From a checkpoint of a small transformer trained on Wikipedia.
Architecture: LayerNorm before each block, rotary positions, untied embeddings.
MLP neurons of a small language model. Each row is named by its layer, matrix (gate and up: input weights) and neuron, and shows model dimensions 0-191. Each number is 500 + 50 x the weight over its row's rms, rounded and kept within 0 to 999. Numbers have three digits each. A neuron's up and down rows have the sign that makes its largest values positive.
After each neuron's rows, "fires on" lists the tokens most often at its 100 highest values on Wikipedia text that the model never trained on.

L10.gate357:420449518523508465547508560479510523527583398491486478522540503423451518429497503598444446386444446479603501551468415543519457437587498612492582523560435482468497467422425462591470586547581502527518523555516422509447486527375570525485489463508464515507421490464523526539468435530470532552429552526442471533504472493484541532510555517434524452416472468529503562425450463472486584525376527514440508526526390473491498470471478490614536502569487531520437536564538567520460433483494419570445446601484511488484540581548447507548440499545478511517470561469419416487583542553546495560
L10.up357:551504513651383534494572398529468531484423586488524581519520561460484507556505506432503464399500467529572531575443544462529468535503395545434383454475432480585484494360513544477436559556537545551463469475463537506569516439534561530508400428466532534519459506525462453507565484562432464470515514493469458580535485559526500477444479485490519561585577444496454615578532547419412498487487568553496421536494446474569518535459432460509565444446534502500503447438463496509525442570463431542496512446564533502468526488524442418407551457464570507496431449493524487514528489553553531525
fires on: "est", "od", "ay", " or", "em", " early"

L12.gate90:501489585455449454483631421446534470458450437519558505450539507497486540476537472533565405472495464538483451471528509456443439495445591586513551570528576572612518475461539494490501460510455506571563446479517532482517471625532438503515488493562531546452543411495495411552475475542507501503484491582501491460538501545515511527399491510557599557404538522515619408549523482446553578469440478484611536458578455489505485431469440528572440526526556553580494524476488533524478621472566538514411519468515454450521511474506558581563540498514467472427467465562510426402475453624468435492
L12.up90:462468539489511499374503524461415472457449475431477539460439462583385447514549563484524473502491567512450549551456440524411456447545610558551514508511591457501517513506444463448483509590504507551560491491489490526502473616523520549447474489462511538503475497548523510568507451413609471543512433601452394493521564586457451478439454459526540434530510515497497458424526516503486548483521424456510511492501484384541426563492513498505593542482586480481491454436399557389586516532453474537535469518509494383498416386520426517575457454544453473532546433559548573479590485552473509534
fires on: "go", "et", "k", "i", "ent"

L13.gate297:522517496518504488450517538464356503421492485454486493469568384454575561488574501445513589521478513413399545500478559472470486478500530544554458485456394483428475494438456520423448487541569510539548453448532471531436582482441547516511486470388573516522450443508491465523575419534482502421520418524480413536564453543531471417471523504470506429504546442546481499556478458589522528553552565469492453427484542550486631558545547536520530469467426556495424497484590477550478531576590513498521369470507505522595626489522338501556491506528534485528526502461542484550503519495471519554
L13.up297:543472548488572487535490528489485547393524528443475555505559492532478479508468470566507531541518518555484485441561498466491541431527431489528422554513466469592450454407538559463512356430421451496539536511574497526446555535493563452476532504496520514448528472506434463514609501499538518396471508452525488491501519477509542544435443458576481500535540501417469491447498461495450600544561545573563411453462558541591583472526528437479471443454516510557574541432561502523406380491479560513510473592502539503452639440447463501499502543471500579600420460621423515536536487474451515367
fires on: " ma", " m", "im", "gi", "f", "r"

L9.gate190:447483513487549531517463563542474406519454394443514574484491459532545483440540483589415505467572425445467520459537468527525529479468522503477503463561532464447550451490411511527485467514531508421436553374530488543498468478537526514498442508635482546488552522489457479433462538556567568542495407520525555490397459540525462511557645554588485502496602522505482545501477474569509478523504491531499429623480578499521399492478512467456474494488595416557473510424581494483541497487470476460453471504481508529458567501426520513541600384556399502399452442520432589574472572506408520505
L9.up190:529443532458522516593466522590384473520435516478468485344487558461493437495524491415500527479550483520451632471523454432437515520494397472485546432470476503591606488554416465585509496478474485379493529456507459464546475534512556547491382480507525521560466490435536530552529521519537484576561521530509498553506470517443429431566574546453444442500437443569483505582432514571522522466483518513465551504451473487572475469456512564522574536504589460593420570403445576535504434435534492576491402483541463448558443477489510523490499413531482520523566486498488483409555502595479517524
fires on: " 4", " 3", " 2", " 5", " 7", " 1"

L2.gate288:478501529520499466555559456424509577418410469505476488517468493517440581463663500510464576540475500528475547499486591534531486534503453479485532473491463463460551507485518530460567512481358515509464499619474509497525522522478523408563462534627552432613478489534459462462462482567526354599451473613543580495531534475482465510479564520451486526449470481559487491407504510452434484540443580474442495473567473549591472503470500539496418576529472501493456493505496496556449474462599453505443513536569395534441571560449492511574546593557446505480511508469531535392577451578503503542
L2.up288:584494553435412518496571439542526514483469543465513520484450513532502557464493499507528489468507533457530454473517445466480511478502427501427586467464570544535522507531527435481456510482513627553490519603474492465586503465489522471581521438536522393568473499555554450476488546525601489674478436523452482435543516477532507458449566544408393456447496566457537466573494537513408493462416499529400544489512577483605503532448461528395455501517498461453392437487431467505451442449500574556599600542543432398489577527505502498504447465497443507564551518463537518525570519455512559418
fires on: " Jo", "=", "light", "\n", "one"

L7.gate229:446491534503517468429442440446524519411471499382371451513485533456445481523447442457524477469580554457483556448502390480538535470563546564473487491453468563390506424524492469520551529531457517458534537495497490486463673519559497508612503447542486418485455469390448452477611501465529474475520515522529522543433451455522448526403439550516604465498509542486547497497426457510478463563552428442481528564499397471425405501493477529522518584456523529476485621500547528441529550451535576479558512545485530514505482474405592539524539455557459519470514567444559535503499560574423459543
L7.up229:482420510437533437421402579496517581491467602508483553535540637406423443564595505510466450525540557530505494442509556432539384500509507546536490492458465459456559475566480544550551537542501528550577461393564504495433454560427448528430514569502426499491511600583471608502490522536455474535517468507459404483470467595430480390489388488428489544450521529455513498528540489568544499434421520496430494504446488490401608563567464458468523515437538500535491489471521499551533569506530460514564477487523558579483455483455504443391508470505415488510483510526537541521507458522540477569
fires on: "us", "an", "ac", "lan"

L2.gate376:416467448586560478547587502456477430456507527553556520523530462466515405555470508570463552489424509502516491422601582513437404463395547418443525526402398555494465490514462453474491421513511486460524525499469578505468520520537470519585525488511526377525517473540501475470458558505482560490512532575490575597511404477588455532515520459584564586500421545504505448577446467559510458515513476540567481518512546445481481498516589484500569545484501475522496539513495520363489473613438514490461582397520392465487548444497501544519466540574435609521486602512533497396506474524508501534
L2.up376:428467468581521503493545560500529504513528470541511433605514523469472409468428466585504512505544445395442472457451564525460474514528583473462458548465438435526481514513498537438402505518552532498515434417612468507503443444482453554515420522549500492601483426579430501435502620456461487565434475503557542654510458441514516477479516498540534536545521484528598549586348576524543478564576473525484521580499537566431549468447539437562519499432531447536490484564487589482501509484442503502471475407551404498461551477461526561502487445511492527533470456465449546487469616476435544531
fires on: " China", " Russia", " Australia", " England", " Africa", " German"

L6.gate23:537481487538474577521508468454510526497530483505515524487579566556526507426487514449443504464558442493477528458573489486502611519569453404435524568516513577475587511515504443440506407431549509512472521432511597393415505575485370544430483478518566456491529512541463456480444514477464514544518587565537512489508393553536375561570440484452511522512586516542482450449530444504508480516448470464559497468576471494478519419606475558527469607445471540462409557514493403500469457536447492533432507530583490646486524564410495541457493520508449524488465496527461599401563477526491413538
L6.up23:529462531586522450377510538614448505456529571460508505536477489523502443511496436538549435455456552456530411510522579478464494381550475469467608511604544469506466470411503526467462495377415449468399520517560482467494526423516527544585436542561452521526480483521445501554478503462494540627445494530427545417508490447425484515546460559459487566463464509498517421528505546484483505593512482515554436495584498582567482513491435513514504476591455546429631428520575461459514424485477493470516444539574490517484451438462516560442586519504588449503438478554417508507565533466419469528
fires on: "h", " took", " take", " sold", " Ku", "w"

L3.gate192:496382436560482512519512441480444616491450516435578532445571486491524343560626463476524568434458506480355526411499528529473429443529422492492468524478510465387483515516492521524510484563395524503590527510529576516444525444550502529511503461452506499445433477523539506536507549569575484479577523480491588475499516525467469559437447581408436490476404510529446569531459507485418375566473443545559531523543486547472547487454536592486433520541554528496529508523443564514477527520503475438548504548533451531478557496475472574470523560489479532518404496487411510452407442510516573560
L3.up192:530418464519484502466522545543487533535474429473553408522502446583510389538513493529394398444475536569421528501453506526492518435455463465383477524440490551486536408508509472522501373502521482441571512579596634465469481465434438523556468487401483561474378431477505547503410572521487456507576475543477459513509551597461480503476481583443475558432464533516546591454595436490423449457559503472506516433495378511483516469531456520562393563508519491577524436546502450509492545555502487428527560609556449496486559506474477520511520578534498546528445476459488526537505467534522508543
fires on: " Hu", " Ben", " Bur", "ud", "hu", "Species"

L7.gate164:537510508561491431548572462493540503538472501566461487502508479449463553495512496473516582524504504537524531589531488472495515470487523591488452519430470495460450460459567488519425476562469404469708533509505519463417558535501473485562501493457507472466533504485437538496489458561401498433516480618495472571467597561537482495449525590373475517528535498537492464426572530481445504503523592500422456509462590461514454561465458515385456547499505478488497381425604558526526503574537616511388561518489445465475493560469424519513540507558532472584534369506538539414502444503544479476
L7.up164:530524512514553492490501427475522516537505493523487463515507585482527528422594463497490576492454556442511528466486505520567477494452455517465517530547493479462440450585599519453504508595443452331542440505471406559418505535625516467430560477494440466498463472488426483566615445401416420455500479390452493554547480523494514537468478529459484527472529516438544442497547516426557597539531437470391443478471565554530500532576560514466463489537481487494555497547572483478563461512520592545537461502540527442486561522551454441590516527526434428446425442539544611530387536572452473508
fires on: "y", "ri", "t", "mit", "d", "art"

L2.gate172:605412567483572535437571465447631573544477478488510514481433551543460473449394515454504515446401477434563582536522468584460472494515484520496529444573398545557555615531496504517465598412429475540408519527494469503484503480357496485564527566444515472455508570512436463553500500519544536468564553519506514417509529441530523510540494499451456542564391514474485478468550550516417468576504599514520477518485514487433520402463511509468462500524513512557592523503534481469446495552479533429432615436461370401510444474439510520488483490500587544487476493443497544446484479536524435488
L2.up172:520460517446517554489396516539574455575430462574457502548490529480576465429509481569526445414507450465550442404562458564451546589585519492505569500551543613459461572514503478485476520503502523563488522533482534548496440480462522477538547526469500425530486556446538591488480553452505456515546502544582516445494453415515443472414520453566468593445478569485496447516521567465525501406426537521559543461478553507587498565426539409418540459529626455625622461608497497539508522519465508403497545490462391473574452448496481505493537455450424529533476483553432468498516462449506490442
fires on: " May", " −", "×", "====", "="

L9.gate288:517542478482516546440570547547501447531479498457516489412597397446517397535520569517512492416512626514471466484547488465419523444547482472559512519506601491526569598340525487499548513443514478518505468403498505487552476405555510508485467461578513389561442567510563488508542559584528488542502477475564434527509447491571515522488508498424516445582505610508488517422458539528496539405462537522389507464497490567612427486585539546480445503511548504454524497518456458558453408448470488465420460447546507474561418584551465475603500501511516531417530531553469479475480549567541517547
L9.up288:594381463559498450486504441425555547491501563460475533505571528455528511521488598566456398556478584439417536515492545493505470508466531475509494524443588485468596484529533434511493431504480429534513402564509467484533455473510474469489505535437553565461591550566424606537557524533609509477556514505536512532469533581513558457602499519580545411414446456481505508528520459533482494496442474420590478534542428469459520459516492419478498479474440461497577533409495458593526553450596457518411441488365472591456492487549439486569418450567487475550548515541474536583486464494498517521
fires on: " f", "f"

L12.gate382:529461532484428427500499633456502544465483511585450588542543410570561479427598495561446553523468471467474508464493490450535530518562465527442449510516409540551484423426414504473420481475505543471484444523546464479531556507499446510527474477628453438541517505536555467427536502528507457495554440437476464457517482622466481517569566486491506503507535397455557508543447555515529464503386503458473562500566478493586499454442483451492533524524602488479581437497475542409415445489475462513591503404388572564467525515495526565512507539570501539554450551378544518429586492502459531596
L12.up382:450492512469508505476422489472481635452500515485434484600478432561448419547511519578397603500433500520501529503582507484502530447520583476463460504558468508586395493486609557501525482471563443543450419505506546484433516557539499519408490526521561443542453432455567480448471510391439482502507481453533517473539502512540627471500496544550499460548535493509587556505480423593464444467581462560537496503399511533595427535482554589486584471435477480535566485493517592486507468474539603455649450408452516454505464513522539452452448490469500490510551468540568521521429473440479544455
fires on: "ick", "ol", "light", "old", "ar"

L6.gate284:378500411427538538490501513444541483415533465522452485455555524561439590530456439551512436514468579522542495489491423472466476517565453558475545646476484519483486474465524469521523609482571505432606448466475605486479503516415519513423505506514490422489408464482528485487490436408524438527517535439472478527458432498525485493373404497508565481495498541575465515542481502536495456571538517549484585547461444552569461545489476488508470548483470507605536473558442527516489651612512477467456507523482511521504517474562522494565622530576530467500429489415445464534590579439432460558
L6.up284:494544535429478531436452481476539540435523419523397498512548570545494522611464537532525506513444558521492547450387545450475565507489500561442511559573537530494493413516469411465514614417494533509572587435475547486567444482476519449486486505507580508469478416504481576559562487460474520396504520545508583535516446585598501441356518464543533535474526478479546482488480428476485514529520466522525525599437486549570472552424449451530513465534478386483507500480426474534510607519413506529516514476472501569509501490554570536554415475485477476604403568459514379537475512404457549442
fires on: "\n", ")", "I"

L6.gate307:490541576458417457472496492474522490562436553470403508510361536474455557500581603419481416393512555488451502448584516498474453543427509482513517615545520522510534529532454499572545444502532430509546502409490532462493539554517502490493588419530517492493515523434491545561594429428561439478485546454472505460566409504558493615347460527513455453446471529470544517502599474573437449588464494499461607404589438519439487439509507481524516538447539504470544460508482507520490477495542508490545523391520517531449414460486482507469489514586499522563550537539531535493555576469402465538
L6.up307:490562532480469449531416552527548542592457470558424476410411573542454467556550512440500513433495562495505449520533480523518502487514540548542491505512535404428546509448550484595399522438481495558545572491514512418537518513600611487484514470491410433528440514383472495432574528505541574506500486450467482640531459478414534505433455501525452549515544461391568436417503527504572541556471467496452531526478518500463523490577500536442599564442542421500578542498496434410553462494511417488541478479523507480371485421628558496482488440460477474576478543548478515465562475484524538483
fires on: "an", "us", "it", "ant", "ard", "as"

L12.gate173:539521542403435473370534490475477542580539549528486496444461415573496577504621432440507536523514632483579536502465609462458517439513527502525494466518463456481578416473433421467483508506481516467522476470549471453568531517512557582502531441476525497516497480497508551413491469413515638459498466524535465557520496530441441546480574554459479458430496533569432605558500511395455525499382510525430524497487458489407512491364435526483502468508505413553490421415502512525475477502469628543587536490514554457489448448418522545500582582522528522485566497495528539526514522491527498560
L12.up173:470474473461471499453472463472477522521460533569447509509438407467466595447541537512433544525501513470540496384536485518469484489492587457626512532563457502504626499507541566405506442506607440488567556460500522473581456527486485559635404553521527500520477504548523477399439547487529430640496533494502518522483474475474572487441510450477510457591524554528458534580524513480534537455576583529443518574523560505497499494463446434451544472396540523450530523515556600492476464457520523528564387437450482514589491524457543548397517524449576571444482472563438480419452467580465492436
fires on: "o", "tra", "lu", "lo", "ri", "g"

L9.gate25:492545530531527439526599415493479514535480499480545519498466510544545513478459511463569508431484440477605476589506427481461463495566514467496508525494428529463549471561433497526492512577471475579557452485602533477583526457479507491553547518498416432496526512558468438507440553548553443533477537496409470460567538537514466453460486481475523468601588590537503529395386529466553579500520496426509434585545603372467569412508428413478477567469520493429507448576491587509527389453555576507489475547436489531468394504422557525516545480583507493469449511473520473473546501630467470434
L9.up25:366525514443484437430595537448512574627489492669484577417464503563567542475541441464504539530479469510457484348581467508515537448543553540491566533492502501495446458431498496570524521537531472462532469480485555582440508548549550481455470503480485525453612444517499389547518561478580499523454486427481597458467459510548565518444433537488514650604516510466518541471420467498516455458456505461558553573467519478579501425479436507434468521413454611449561473476440567534454500486491528530512443530539512490491455514511510529541571522480488477548516513473507499470519418470403491499
fires on: " would", " will", "d", " could", " can", "st"

L13.gate10:457574507573521468343544389505469507471500432453433564437473478491558527482519466466476478532471585506547519530406518497545466461563408478564504560494519471486467466444567418504486437515487411492516447490551475498462562528490554493573443513533547478470426480411483513485558500585517548478497513603466422573563546562613572531599534489523354508506604493515512591525426510554449529437455571485523503483554454471553468407485569604508506491467512503389428471481504556509492507541413492538424432475435466397508397540422499446483476458565537483534460467515504514497495518498488476460
L13.up10:475502489512556525533439476475443400543465457485413504518388486442566469550569516559437585582473498588522379562381494563496499458536475515604538569535550563394534518567571519530487524609487495514500520541462515498492521443479603515499477430518535435436383505415558483516524525504495385564450454464485423595486432500484516537555482488573440488490450508437489564538514512516549516449528520416502508613533502474528543457544504496522508449434552564557429501489506524490526436507464378482481499469475406528425401526490447487539488482525528529566441410525486451583501511542497559576
fires on: "ly", " we", "t", " not", "ally"

L12.gate124:454512554630419437516577465470497612504445448488448512483572536571487493545566491492546395556504419549570539509447528422525448437547553473459540637619529497534570424592541544527471485543462466555483517438464488556478482537489577557545543440523522515386560494465490575574538473447516431589428411452422407477422522536518540516476526498434475523507529524482428442434465435555554573462547528522472513486497445441498438440509523501473498501483574445440488541518588496523480501559490558570467467414546477433436512511508489477549553508559509517535527453414535523456524447480529427418
L12.up124:434577551512532518502571398525529533477478484518422559566566551539466480558511558533569497500448434498495518485393498491552502513533530462430534508541538559493502431533540486531548489518536514581421553447448444528417422529511579474513602450463532497521528445453403564582622437553560461521429473469452456409457507448563501503502495609507506454422517541517454436523435456484549546465511500512485588473498495472474433461520580540485459474424523454402472586469521571512311576504419507464546505444487508455484479630542532524478460505524535515502487465437522623446507433497521504447
fires on: "s", "es", "ed", "ve", "t", "ted"

L4.gate136:529513551551492450512616470556558497475410574490594506525551568505481494509450492400493390597483527451520494458544529457566440542534576437509534519519508477508496476523546540416449437385528465433493531565501536499452564537491525592566436495552503460491497464567541461506421391493460540466444493510386501491523427422630500583540482480382513442529489457505494539516475561467455500494458476470535561403508432545476497574508542582522500532474505601576458433497506463449411479564556548509516536543418521565538454486421533450465460535513440549447502495386603522563445494517487452508
L4.up136:517565530572486512527522506577623516453470605455576500463543541543498421524444501435515454614428497411497444416488500461621462558549571500555472502509557442513487484546486531360407436442537469498449559612518494482436578554461593512572449519539525463479500433524522466518448487511434545518457446535455497512543438415512485559567443490423465471542502424431480501472455458479469490496467513492549544445495468564473489570489531572529496528519533597603512472512454468473436555578481582526493494519402521543541507489432552473524502557407463520413483491406573487548454449520538488603
fires on: " Ha", " Wa", " Ka"

L2.gate0:477422492525542572515475517520443502522478478479479512507540484416578442504564556537451510457515394514425472421576509539502498532510510524511492507418476525526477473464499549328559438506570485451516490506574458551445459551494446493458450502457433517443579505470461455502465561536487490427493568523585468549467469469545463510416505501529517476528477457528607580457509510513506559493494589543523530477451573532521563388507480546467540520450531523528522530513627483418571396523524553444482612514490535468445507375548547584432431508518577565441451654456396527435504495586463540487
L2.up0:507393490477481521545495490538475499545486437469484534428607450460544423496568488515425521506512373389453488445576549487571549453495500518471483507444465470469510482444496586427508478473588506414486451497575492517402425498489542418487411565532475545495574523504451410473410618492579518454498487511537524554531515534508392526520523525559532512504564420507523496420500557500521548527511572481534497507486569535525531426531488478436555555511503526528540547492561521469604433498539561421494542545544530432398568461533567609540459560521518602462483616497507554434492495620482557460
fires on: " France", " County", " Australia", " London", " England"

L7.gate198:496498485524523496523613443466617392507481510444450454575502460549487361484481471530458606405538541482594544528462476468562492559533571603421491537532553517566524480488471455478521550455513534579601490544518606532403533498534433560488518444443506514517423412486447402412520471450516447579437478522473536603548545400528533443394489518532497485529502522468465553427461563511522570490536448396539506491528472486496449529436465556455473481465465501474437617425564554460501556429501512489486583480503505475495575552477480476452445524523537544483480581525481486476469491485535469601
L7.up198:594467469397484507507510541512480488449485467532494572555537537510477518672544571417424528465420467505490474510482563536535446494510426456412430511469506521409545435497550545639456492488587610568482496430532568462567493515536498523471518550506513483476457552489496537445583524545560500604432474512528494476554484520463456505456555426577476487511546530533436569515566491410560523468452379448447428427528520504468513465552483657454449434462444459547485494438472470486444429498498586537490503529513508577497484449578481547474524431495445570513491587477509517431506472520530520605
fires on: "us", "on", "an", "ut", "en"

L12.gate44:494585504511468481523527388480534451464469464487452477498542594452496506493535504511504436487459535458523493603412458459556493433536494488422512617531430517556488517449514504560620516491430380556538570542516506386514518525475521515555510512582518477481454596521485496566558501541435471509535447456543510457552538469505530449431541560456429558525489554504549540439525438595455597537584432492432513572524474435577501514470476463506447450524633533454597472461584609459530469525490547498477517470525471496421418544442518485515556504559526444433481354438534503478457516569499418451
L12.up44:371463521457491471434560492530450456410532483516487557457509547519449432474512527532536559516469437442502557436410382388496440613556503583435588554466494576516504487495459499386570503493539431572501461471528503507485456461570545444520499449519462481469451528457511500479599540491596452432591467547471514544530494527539596474506502513472398455557481517561504543531477487531509576463414529411484472567474492499561529454504551516527488618491530554520391460475590511512577533589490483486501437558491375533441453465575477516547519513526513502490516435576574534507598493443429475516
fires on: " not", "d", "t", "es", "st", "ot"

L4.gate147:532463448484634480488541518451488486368491428516503478527468520517457484502480593507435496523514562580543539512460465580494445519567500506463523510511491488496478520511497509516504547491396519533505568618466511511541504452482477499535508540592516464497426507497516413554506516496556526613456530509386486445544394531446596468426459511530403530396469513535454425538478502496408457517562503579542611507558487600571530498493426507539431560521386542480516438530507488511433535486443537563496618491549498488423533463534514536551498476636463461461414529528526439566534429415435564555
L4.up147:542537454521582457449536520557459558462537406484527459498418512470429479569407552560483459516506570574447492482410528480472513559569531529449490414620483505524461532460473418457543524503467535507426547517486564512494460480416497420525562508527529478447448485493442537482473567508481549526462588525507511489476507489404488482413466519588471578439462501557492429551468545517441482433506555629495520502463459548547482546477411483413444502483499571519489388545554492548482509513527484543450550449559498547457542486528534473450613437627444483511511497554548389466487402403409624538
fires on: "\n"

L12.gate315:492494512502510479498482495528482611526497499410432645422443528491433547564535486468411522470564633481465442550572553422511526477548516571524500425469477546473503459504524504471429441453456439488497533447553573401464579589413532531616454524505559513518481455516477548458489475469598470443510449581495386479431555515520448568514552449499480419449541504567538550476519423537459534484477545467485494531477488546450488354556450460558511519384528561447518426528608501580488497531504512482457506551535519568536521464458498486484512504520589513521575511517555470395491432572524469561
L12.up315:497390534397489510520480452443562557468439478537501540664586458427478448482559540439518533552505563410576500406530472536472571462538476467507539570523436461567445554596573468451608475492541488500524361513496558481542541512548482453513640533443448503523529470524506472545428556450560570550509502489480523480440473422410434446582509479565423485547496497473509483557439390419500520444502502561526529463522509591504485465415535535457511496412480519487485516458463537573522533509423396510508570526487487493528543478514500390521539522544509510497546482556479560471452482538458427562
fires on: "tra", "lo", "it", "ea", "k", "s"

L7.gate2:399533467556415483480593562529534383549445392558544467459598469508448565487430436475489524510519471428498504455606525433532464488445520464471429496518501496491498427465524509481536486488576652480450513465543486544563462545523475516501411575480504444522452552526491555488511501506547505590478515487501422531439457439525566537510489505519637411595544534558506594404533503517665443468426559421482562432507520487495498435462522496497534512457504516488481529506595534477502520543523517520453497564575551465513477577559419505566486496557512561469476509434458603448518469555460420486
L7.up2:445475573473581469516526538521421427610500443518474530383467481584470458514529474490554462540515547490486456556404528539453428518474655509481512501485542460553484572449539421482557467480442502528568486509548474571501475524528448509508539464516557458587532556533512459534574552398546525486495573489434395577548474490536425444637557522468556502457425499495478508445461492509497481461499527445563471543404597469530492468554529474438500552509501437447565420519481443458528452550536533451359462555510500553524425432502473445592506468566510462525483427521447527580533455442449412449
fires on: " f", "ff", "en"

L12.gate35:518470463562437448514452479378520519526533557457467551504480516541449567480525497567579437475457467583556461491604510453513396587546522642477451542523511493488561566444470415606481453543480481565506521553478553504548546584506493525551385556457472545533470493436479528514520477517482532560511526416373403523470445553477437526400429588492458450457516499564473583524464496426411451489529537509543477572508594467481471565486471488486428431524511555528540467526525516516479439460407507575488559543531508537403507572504532458505423490534459568488465449412498426551570531462448466532
L12.up35:527485500384542543564509418472554472508481519509484521434506536509436469444572504547511539450526504564593495380495416466496405626489435458460595527479512527435533488504441507462569516438512567557517482471549467448450469513483424468533499459507578543542530504499519488393541489462506519513476523474500491564465501440497553542477470645526532460540441517490487504486447562485504551493570500432542530534594518462507504521499530477598483553462586475556474436478507658615574465506554424514398507489400506529377450622573539504587370534507491522472485493486490466488524446465447498469
fires on: "e", "t", "st", "be"

L3.gate62:583509581489543536440514500532469505489483523487488491497553482470524465515460516449599423529464427503542597519585508386514470481520606497439491494529479528505474519485464558340453489471638466496474629468501472529484549604529466550522477504506464546490442527483424385535460440524446505586529454513426511585505519382510596483488488506477528456586477415470519499605370419527526550522542496482616460474502422527489581563474515483519560540411523533497487485515497507504487593478535534509460425520452564507488470536474505446464498447489471580549540401504600541422480461488443474544
L3.up62:483476526545591492530489477475597532571464499457514505492550503568457471508558507482518493535558555429528424457557555603481491594516502396461495496455526504491614364548489515504535458360452632458420511533517469476421597550517576455510340511439480537527531468545500501555433486484535499542488529468475539496459488525547540441517479504507491524486414526479498399598524576511546450433461495470533547454498556558439460567490496508492419561511486570437558505500399519417514463638540610580508528468414566521478466477491497518483593473452489450482518477475431487499527437459512519502
fires on: " Ha", " Ka", " Do", " Ku", " Va"

L12.gate167:596532505473491556502470536620551499562507532583514447530476508493484558529503515464554452529487552485606587508482465579473538586443439445488350538457421363456504470485462425550472565562517483559519518605462471419513571445482502569483507522448602453486510512520462500503534376541515571524426540481457504478436463426465485480543405575571469385578470530450478412442538551424497463522556436466539502534443587541463450543466490520475421490446437513505492518584553555466479451485536509487487486555539396471504488487429541487432483377491487573522508504466468528506534486505492534567
L12.up167:504561521521551475535520495561520520454527499483593516477522499567410529498578476592501548503495542536564597468413470482560544484465518525499410522524561536424483434489495468486529538388499477558490490499525512494424537470527537509443534480497453499393542550472402500525511532451500462521521547530418553405566495521475494353488520510556549409505524515502503549361391545501469476500500457590473516467559451540600437528475519361459499539553516497512557475477538490476503482500455483589517405478504448615557434607478438471335389483497530523433480508533521495514582541544459441500
fires on: "ack", "ing", "al", "ic", "view", "ck"

L4.gate20:501519499360441488523523501526543531391482565599433484485423518532536565546505530488501555549425571515437553469488476507500533588580502481473517461470431546441545515438533400472494560574454406553547450487564533526399522410457489548494480509498446512469524431506483453412521502489444499466481488495484489514607533594568468551459444506445499449451478549505480477491439479464401495604495505492601487497510542542579536557561533495586443470489448487471380435495475554474476463536423467518581600411651537518470486559481561569501532537550497494531535577494481535480438428577507519579
L4.up20:458491475496578511499570533472462468464486407605460550530489519474527521568465606512512556497429571498448561514360522537499474559555547551462463479496495581511475478423441502377518507486477503511538539457527492564495520514447441438531569505524441461545498476588491450440455437581478531391362514492440460565607537570475488441572477495466431465473443498478519482487426463519477494568545494591479539488494518457551452430507516508511379460515548513431526539593468557449438430514489419589542573487547525492505446495536483435572534452586501517587522533436594481435436539477496514611
fires on: "\n", "ation", "53", "ver", " California", " \""

L9.gate31:464439586486596506545491464526447426548537509594436471458467516385427616473646505493450507582505478463490533498534464366582562498419509493478619554507470532496432494500491489510414522521516493423493537440555414480459454487519474575564456505545459542483542542517480454476408488531444475502491556466471540430434534566519565470447627482397437471554576502454519439440486533538493513551458498354560510549477386507479467472428455512525550433474574518519477443525578515474519460585490521512511521515465484440496527494503511522489406540524456584470573554449508567500470494538520442506
L9.up31:491432527513567587537553505557539509552500454421533489435517530454520518503641471478504449487453519518493571427483504513498563489505491515491490534536568477461582547511461423515516430474567553477416480476491505485571430540527431494502410473538346488596508525484543449552408516557471480606562454469472500494479479394502499483433520640437454592465510521532434489482465560480491618500379373513592495589483531427484521460488489533573501563598458490524432549547488609511490458499506489469449534432527517491480489506546480526517452566471487522435497578538486575485483478525565419406
fires on: " 2", " 1", "int", "ification", "struction", " take"

L4.gate295:540515471537606548511480483530475519481467366499562468616554469511475496476587491523495460509524388487498464485501499567565441479429511424481449547398388428503529470542518609535523389458488506514442545576526532584504545368569504537444576476469495567399452521403504520525523495492563421515506504504586495507456497586445516524545486532468456461555590489449538581456497566488526505557474590447539521568512557449459477476388495516586468504560490487537549434487500500517473470519428551430570491557555457527478594571496445501456571477456540450588478431527432469560558490478480510512
L4.up295:541409492512483472585591482536513469467435503479544436507544449500452492375525498518405502515541489495394553546513555532473455543384494542398549581475488476538522450502436479486465431546541471577520564542566619496483625560521479519507493465513527568418439588389450446491522436564529414630522492539543443578413448488498511514532430496420532468565454513579549523526522513553476393531554456483495526523488477487458456536485472578532511526532496552461535520512507567505467542529493513529521497556530521519447477499510442491454478516509483538645479465551422483484380499388411457528
fires on: " D", " Ben", " Bur", " Ju", " John"